Part of a small language model's weights.
Training: a variant of Muon for these matrices, 716M tokens, 5464 steps.
MLP neurons of a small language model. Each row is named by its layer, matrix (gate and up: input weights) and neuron, and shows model dimensions 288-415. Each number is 500 + 40 x the weight over its row's rms, rounded and kept within 0 to 999. Numbers have three digits each. A neuron's up and down rows have the sign that makes its largest values positive.
Before each neuron's rows, "fires after" lists the tokens most often just before its 100 highest values on Wikipedia text that the model never trained on.

fires after: "\n", " |", " –", "|", " album", " song"
L5.gate367:488479484527529452528462484497564464446438485497541486514534512563519489467531580460427556443504517526478546522502641457522582545466530498466506462542472500510534462516513523473534493495498510513466519510514493456497466428456490503507438475488487571540561507504493550524540467501440435517492493488431531531514497548525509480440436505510520463564446431459433530493445508525506471499506
L5.up367:449426474513439495468498468516530528506454494509526496526513533495602504472501517486506465445568492490543505538496545506483505545439477492582497521543520540495496495485497531562569411461458437503520508483503556553479421515462452451552484472476526541498560491564516420525493532473455518490533460465467410493446550491517509476490468513518537488484534469506536522498537510546471536483526

fires after: " ", " |", "1", "5"
L5.gate164:478474434534477542481510474522528552471431469409562529524477529515465590511489456511443524512450475476464555523449515475503557557534458443499561532518483469479525490520514516487485468523503494521515502469512560463486525460493550477533574530552429492457469507500530451516429504430476450474472502457571521526520490483478504478507486550476532553562498516531486520478430544397513481417537
L5.up164:483544481586521539453541455525514529449518543458576463552489552508537495416490450517437516431452430476468556454461524547540475591565519436497472522512513440526417503513456522505537523479506436542507556499501490519483478478480540499506530525568471476494470531494521454537411462417540504527465457424508507471467509474519459485562454570482545534574464443473454469473461526483510459438533

fires after: "0", "1", " ", "9"
L5.gate1663:453451520451450538491543441438516576466557460565509527454527506526502521531528559510504471579468510497490484515455524506548527514536501528535520506479435553485559439444426514517512482532528506512482483534481469505540502428500552520508523488500434515533520514482453504519486579517517542446514438548519458577544499483570473421480463453427586480552507477513490538509550505503537493516482
L5.up1663:540481568449472507504483489449489513485483552551532481515513520486481535483509554514598475456510486524454486537457571448507519452475472518537454512572469481472474453475462452493469505579502502479421511520475519486546413514521494515499499510537480480546536489472443484459537521484526496448476496515450568501503459558516488535554428517470577513596497511481452513480571421585519406497490

fires after: "2", "9", "1", "8", "0", "7"
L5.gate904:549486609491595465486485494544471508509595427503434494547615486521490450505556497510478463454484465526521524484561501509532503468479497592470528566540477516507485528580540487515518529538476494441529531513516409495514518492519486529590520519518473496492525477470478509522488504569578518496449564543497452545479440473564549497541510464483542514488469532484555577485520511508533621603510
L5.up904:546521459430494473486478623485496519449538481556548473486491511557525465476501440520475458429514504479534455541554480377509553466458493483509498462494505503471574422464542479460471493528531450494494511510567449534554508478441580502529503538512440586423451488476537524467494444535540434480470519508499472455605518551538511419448474543481505493436472482523518501550445478555507562554457

fires after: "\n", ")", "-"
L5.gate1475:459542500507482478513519402487558591546519469527456477517536529443518525486487494486490474510538429521545546566523480504472494560479414480526495531458500456479586520458494519550513509573529513509517537431493474522514498465504550440476551403486464440503553536489509493535512496502407480511517463454488402550508515502496480506495514550459517504540559426430441563456404469489568576532527
L5.up1475:534451563430510503385463425550482503488515510519483492446468509483487421510490465522481521499485512455440488534457568426483516522490459517503488445481467525529504512508508503524496404476466463454412451518463488510483558559505477484548434498507479505483515510492507484563538470491443500478451479481471518533489540483506475559525467504454481458460574413488428461509504475450530529514550

fires after: " |", " ", "0", "-"
L5.gate16:484495550497587480580473412484521503502536451547446506483456461569545486470481443504538503530567517533517466561465463544517450510567448480489462491504553472475493441485535414535531434457477473446512464469469461449467486458462448428512536557520538542482497520511466509505492584512472546464561454500534491488519506425494487546538488447494508581495512518465408520468543481452529442446475
L5.up16:430496541498434548514556441538488513483509537440536528465451474476514529555492486481455473458495525541488503533457458498525449467507413539514500554547510527486515519486520440421519531521511544473525528429468546499510504526480468445499495528456524528479522514579524572466529525451492520462490542540562517499460604414533492520463512462450525484444470491504483533517411495469478469521525

fires after: " |", "\n", ".", " can", ","
L5.gate1324:545478469567557511494542512444500500561483492410511500510518512504478532497507474517410475484529500491466564443626520528500447503532508519486515545499532493476513483487544537521511500478542461534600536503509538517570491524542509497526451490506480495548496484471548584496465470441557466421482487397555452544464496475470438535524472488465497489489477528571532543483458426457518583477511
L5.up1324:582425502481475454494411507520510386443504525552548491437535605454518474428448495488501520404445461549554421545453496590481519508504551519549489618531501544473509537532567471536570489414520471534484429482499546479462478526456446520472519536464479518518482558527531453526543447471458470546456527509532515559521512582587445459514453445536469488504524499454442471534507500497528482517491

fires after: " Al", "-", " O", " al", " A", " I"
L5.gate116:466467510513470530555520499450474469567477508499521544557525490445535484452438547563502538460517516443483447486454472414458550534518437435544522554537437534459501457460497537510501475554456465537466503578495480556397514425589475452457446463503524460465439513507469480485513486509450390514506471518489432508582515496412507440475521485545494463458509448454445402485455449567476570485418
L5.up116:479534504464484445529396548527470507449461499503508586506479578472464461469476491426474504504526511489531519552457500529579523479580522555594500532570428514511524551471507480510545493493448476474449425513557476528537565458478503506531465473418539522453454471497470462554464575604520522459492522488508500535504533526538471548411503540476508432562508514511531547527412524566510499516528

fires after: "8", " L", " l", " S", "0"
L5.gate1601:442511500529557360514452532428485442441515525505521441510460539452414533445495536510496537530460463481460510532496455480430524469501548541415476502511545497487523439504569479528548492495491492534488539510509490481536471461436490468472454490464436501410479450462564485501458523527524547541423517503456549464508454490445503489582487543489491477468469525463474519589520459443491559490443
L5.up1601:479491530452562388433471503495516465497487477577476494558467480455440552508505505514484495495494495537540530520468436573463501523533456498501416536510521484509440516519453533488473473476559555464558422409509504530494499488444485526464546455465472514437491453533465572515433471527547519537474457473496508564457439476550504498559584486492595540560426495524496511537497517488525470468484

fires after: "1", "0", "9", " following", "8", "7"
L5.gate1509:458571476478535530500456510543529556474482461498448576515555460465420450533524483491576471399551497511525540427512444560524492490552464434482515564502492467506551498472483445580587458495436517523493542506533505390520531463501491512532513471481508586524538502530480482428488497536490500457517535480544504503486475531527542475502520512557503479508495478508422525462503496527523536531523
L5.up1509:450538530540513514490534514437548466484478509544453467477562483539446578538520500549506549502518536497544490428500467421519508435516526564483507517502464471558485542538478618455434469463551545497558547429479494481497488443488509510454482516519468584539486503485572513553488586554468479489463451457520503471517463476567445424560476443526508514482525470526555491476469484528462568533567

fires after: "0"
L5.gate331:553478546465499509454518490550493482462471450532517500520498554465565438431510510534507533481498452483443460481520492538560421542472531540563472528510474570453442465513450461568615550580476502564500475485526505481488514448518511419541388469488547482427496510558559417521531468506479488529542481507498470543442478456524501603545543465501489470486505395456459503509551493524509514508542
L5.up331:505566523506510387459533488593492553456503474485579502532489496506507447526527542500562571469455542488464473557492494558544534438522497448463465506443491510529475473426530557503459538526531479458510524496504513439541521523464540473483470397489516493482503535511488436536465518589525520595534553469539525506529416420556525452520452411545497559559474511492492491476448413479489509563494

fires after: "\n", ")", " is", " was", ",", " ("
L5.gate595:528443446549532472485462511502630487424485473452460504513456521480517462531508489512444453477503503480526501512517475453501452623499462512505500523504523478549468469472432420490463485487586480470483475492506506514511510491492505422459399486509449511461521439528509488423545577451465507502558506482511542553482493506395547509528530545490485548526508512562532485496519530535592553500488
L5.up595:523394501486517478459525520529527516451411472448570504498454518517520460478520463510430456472492483447499461597474578423498503583504473518479452502459539505529443514529464512498554563419508469429539478512515511568458503480528448517481410441447494511536479441483517524442512496524436504437580496499480488424451428484499462505513477469519459533511495547522430504444530583492499513441472

fires after: "0", " Vol"
L5.gate207:475466545576511536538455569590513478511439524496552464510454552552478503494524478450586576500537515515475490485479464492572496474530531462462503491566520522492525528564496491444555454547532506504525426529525515475519566542490558503527496498493456438523508457466563416540464513473455502531510486455537526568488542453497498531589493469487491522505470507550500477502505462398460516434528
L5.up207:571527471470537566450531509491525520471508571576540467518561495502564449489467575424548478418487407496524527483487512471513468531498497513535511522470401470536474503531464524560501526554548519481530524515507526488469521521425480527504489493448652518455475457520491432524488500519481527486519483485525412479546443575508542385510502472561504546504541403501488494516423495435465522470456

fires after: "1", ",", " ", "9", "2", "–"
L5.gate647:503539503434470526457549466511541521545457445501514558496512503520492514492553438495468444515485463399481550491466491563508518492548539570466499463472499515583546451525546509463459395567405479471544537512570539492500500527537462503506548457444424515479509523460525483528459470525549509446530491458539528502519548592509590497413480518484463500442456525437463482504419507529519478507476
L5.up647:500436395550586499510468512491464524490531509466454479480494569543477463535544499519451484455483493501468454544488556489565546490442513536498484492494538479496485528469530500492555481492515502486468470554444523494492480495538573508484518481523457508490494519477598570440467504472468482523435526516503521549514504532551556519538492503500506512453500508530513433476486512498495570454547

fires after: ".", "0", " was"
L5.gate1593:517584543503464542437507526495501421480570482477449448542427518483494534551560496542519522465498523482476447525449501460487528466511489476502495479526511519468479485543478521483528571531576440523580536491521502442516464449487540462510432514533580510463588508481458469521490448482527652466498467504429442497470492408504465533509521431532456473554466581456508499516472466480460467482513
L5.up1593:461527533498474503497499511463507520453545556557461576495534583460520490512526530500502548505509484490518484452525428531455470585611483517505508489469499461465397478523526529473553558488505498478516546494515512471513513516516527518468582536449530543456472471545558465578487480492452566488511564465506541527529491483486529544444552477457578439496475546472540477462512463478539498568453

fires after: "0", "9", "8", "1", ","
L5.gate219:507505501397573544541517482548534562513515472493503482487490492535513489536456531526528509485576446462439532497518485623502505490560542540467450482438507534526472548445509602480554601411476488494514495481521565477478508512519494438560480499499462494441473473457445507603493557503538505415544466531519474541520442477478490455508533495511481479528534514499482412443468466537508481548494
L5.up219:525539531519496474533479524452480545485434491470560511524514531473541518540484498405570528467537506520507468522429545476525480467554507444516563517564533513509457487491549447542512474461485433497486504597522517609489540441487518481500535507590471467520533480491421520484516515460477451516511568602540494497483506451556468493504484448546472540549459517543453513446532424513528472558429

fires after: "\n"
L5.gate513:553506451483496532491478453528485503491520540417536535459483536503503540465549500487487503460473430527434487479514445500582563602450510574478560459471502519505539466507511461573603452465506468459566534461506485547551488464492420439553478428478492485455528485565476503500516454505487594495470477518485481474540444515461480476570556492470516547455487540510488465490509555481515527438488
L5.up513:529517405470457527465428466541510527476487474525545561452429465480512528482492510523487463489503442548511483526482550550613400602517520606521536522493524443476553480466514467544510446453500474458534503410528419464533533449491435427462498499539494484472494515524540534568480467526503585516522560427498493472500476484454553442617529490499479502410426537517452509474579484449521489481520

fires after: "\n", "-"
L5.gate674:494524485488519503535500446497538518516481443445553445502454520455530487538483509481460533486547500474500509497495502524504543534540503484483524464445533458522464535404483443545481435553511436471490531480461536532509501519521469519496565452456437506471446494528545510496466460540499569430487472473577473562435466546478519535507481473515545436532547538454516590484503464519451470515504
L5.up674:472522466517465520519507485502516553431584462508580561501488531502525485497443530485517545464528451529523469446485510500526406564501521529496445549489498470492521495442396463498428411472465494458469538521501489586546490495450550523460489601490474550487447525494534526439502468564551524451493570428482509473481483495489529438526557490460501456522467434565531586540537554469427477486473

fires after: "\n"
L5.gate929:493496487573523494532558447501459477463505518473477466527435544505513552386446510538474399476519530496512472524419524497505476483495447461491531543515557497493549439530453470467582506524515520412516444530487469526460429463492519473515456486563431475501461458490519497474549606447487451542501490493610454553459568507511495419435527538500480525562521494501462517468508499586483546507456
L5.up929:488433560478568474475497525508507498533497562516552517516471471485542442408468592467512458556578409488496527538484485508540480521461420488548473510489567507476515429501528474455553453533500542457461500563438556541484424489485487482448449486569531482514512468531584454502561537479434453527479526502504526581510511457499596501452557529488512537489491491560454546547526523563527526488464

fires after: "–", " ", "1", ","
L5.gate525:529489482530439519450564578467529445440481502493485561532500487456471534534524466451510441533484488513450523489408493453490551426491506500580515434557515493551548513521542516526476479516505520478525546512582563521475529515547575506504474484513500495512504481409526440464453554473513501472521446566521511540511437530441489523465439477444527512482530414406492487497499439511534457537472
L5.up525:574495584499483535474443468465545492430492533463480474541519433474500512415455516490517427527400480510470557447429514504543482447508455560559494507495454520513481441510551572522587492472554443451543513498466481590498470499499534560452467528537540516533533477501447492530535610428497499520485483492496483494435531556505405488509447483513525464417484533454473508498452543491482581561536

fires after: "==", " ==", "\n", "===", " ==="
L5.gate524:491507574484462589539463505519553562452486438513485550513564492475529459497502512508506610500525501504458471474501515588490458496505469434485521498454496490489496487500497403480556371575458443463510432503558526522465416474508519513477539489593428530479485406468513436438483496502567486470490487452504473509476481489460497523505542449527472433516588556458501509497565509536510509490478
L5.up524:543539522518511512550418503491504501496490505542518422586462524466567506494523533541470500604447538518546512552503492510512463566498476464464475516486475501478490475500515454496455432471547465498517525534534503498531534520476538562495472494492531476499476481526522499475522494496512551488459453445465481531530432455496507543521473483520533443464624530525456488513577558493503497501509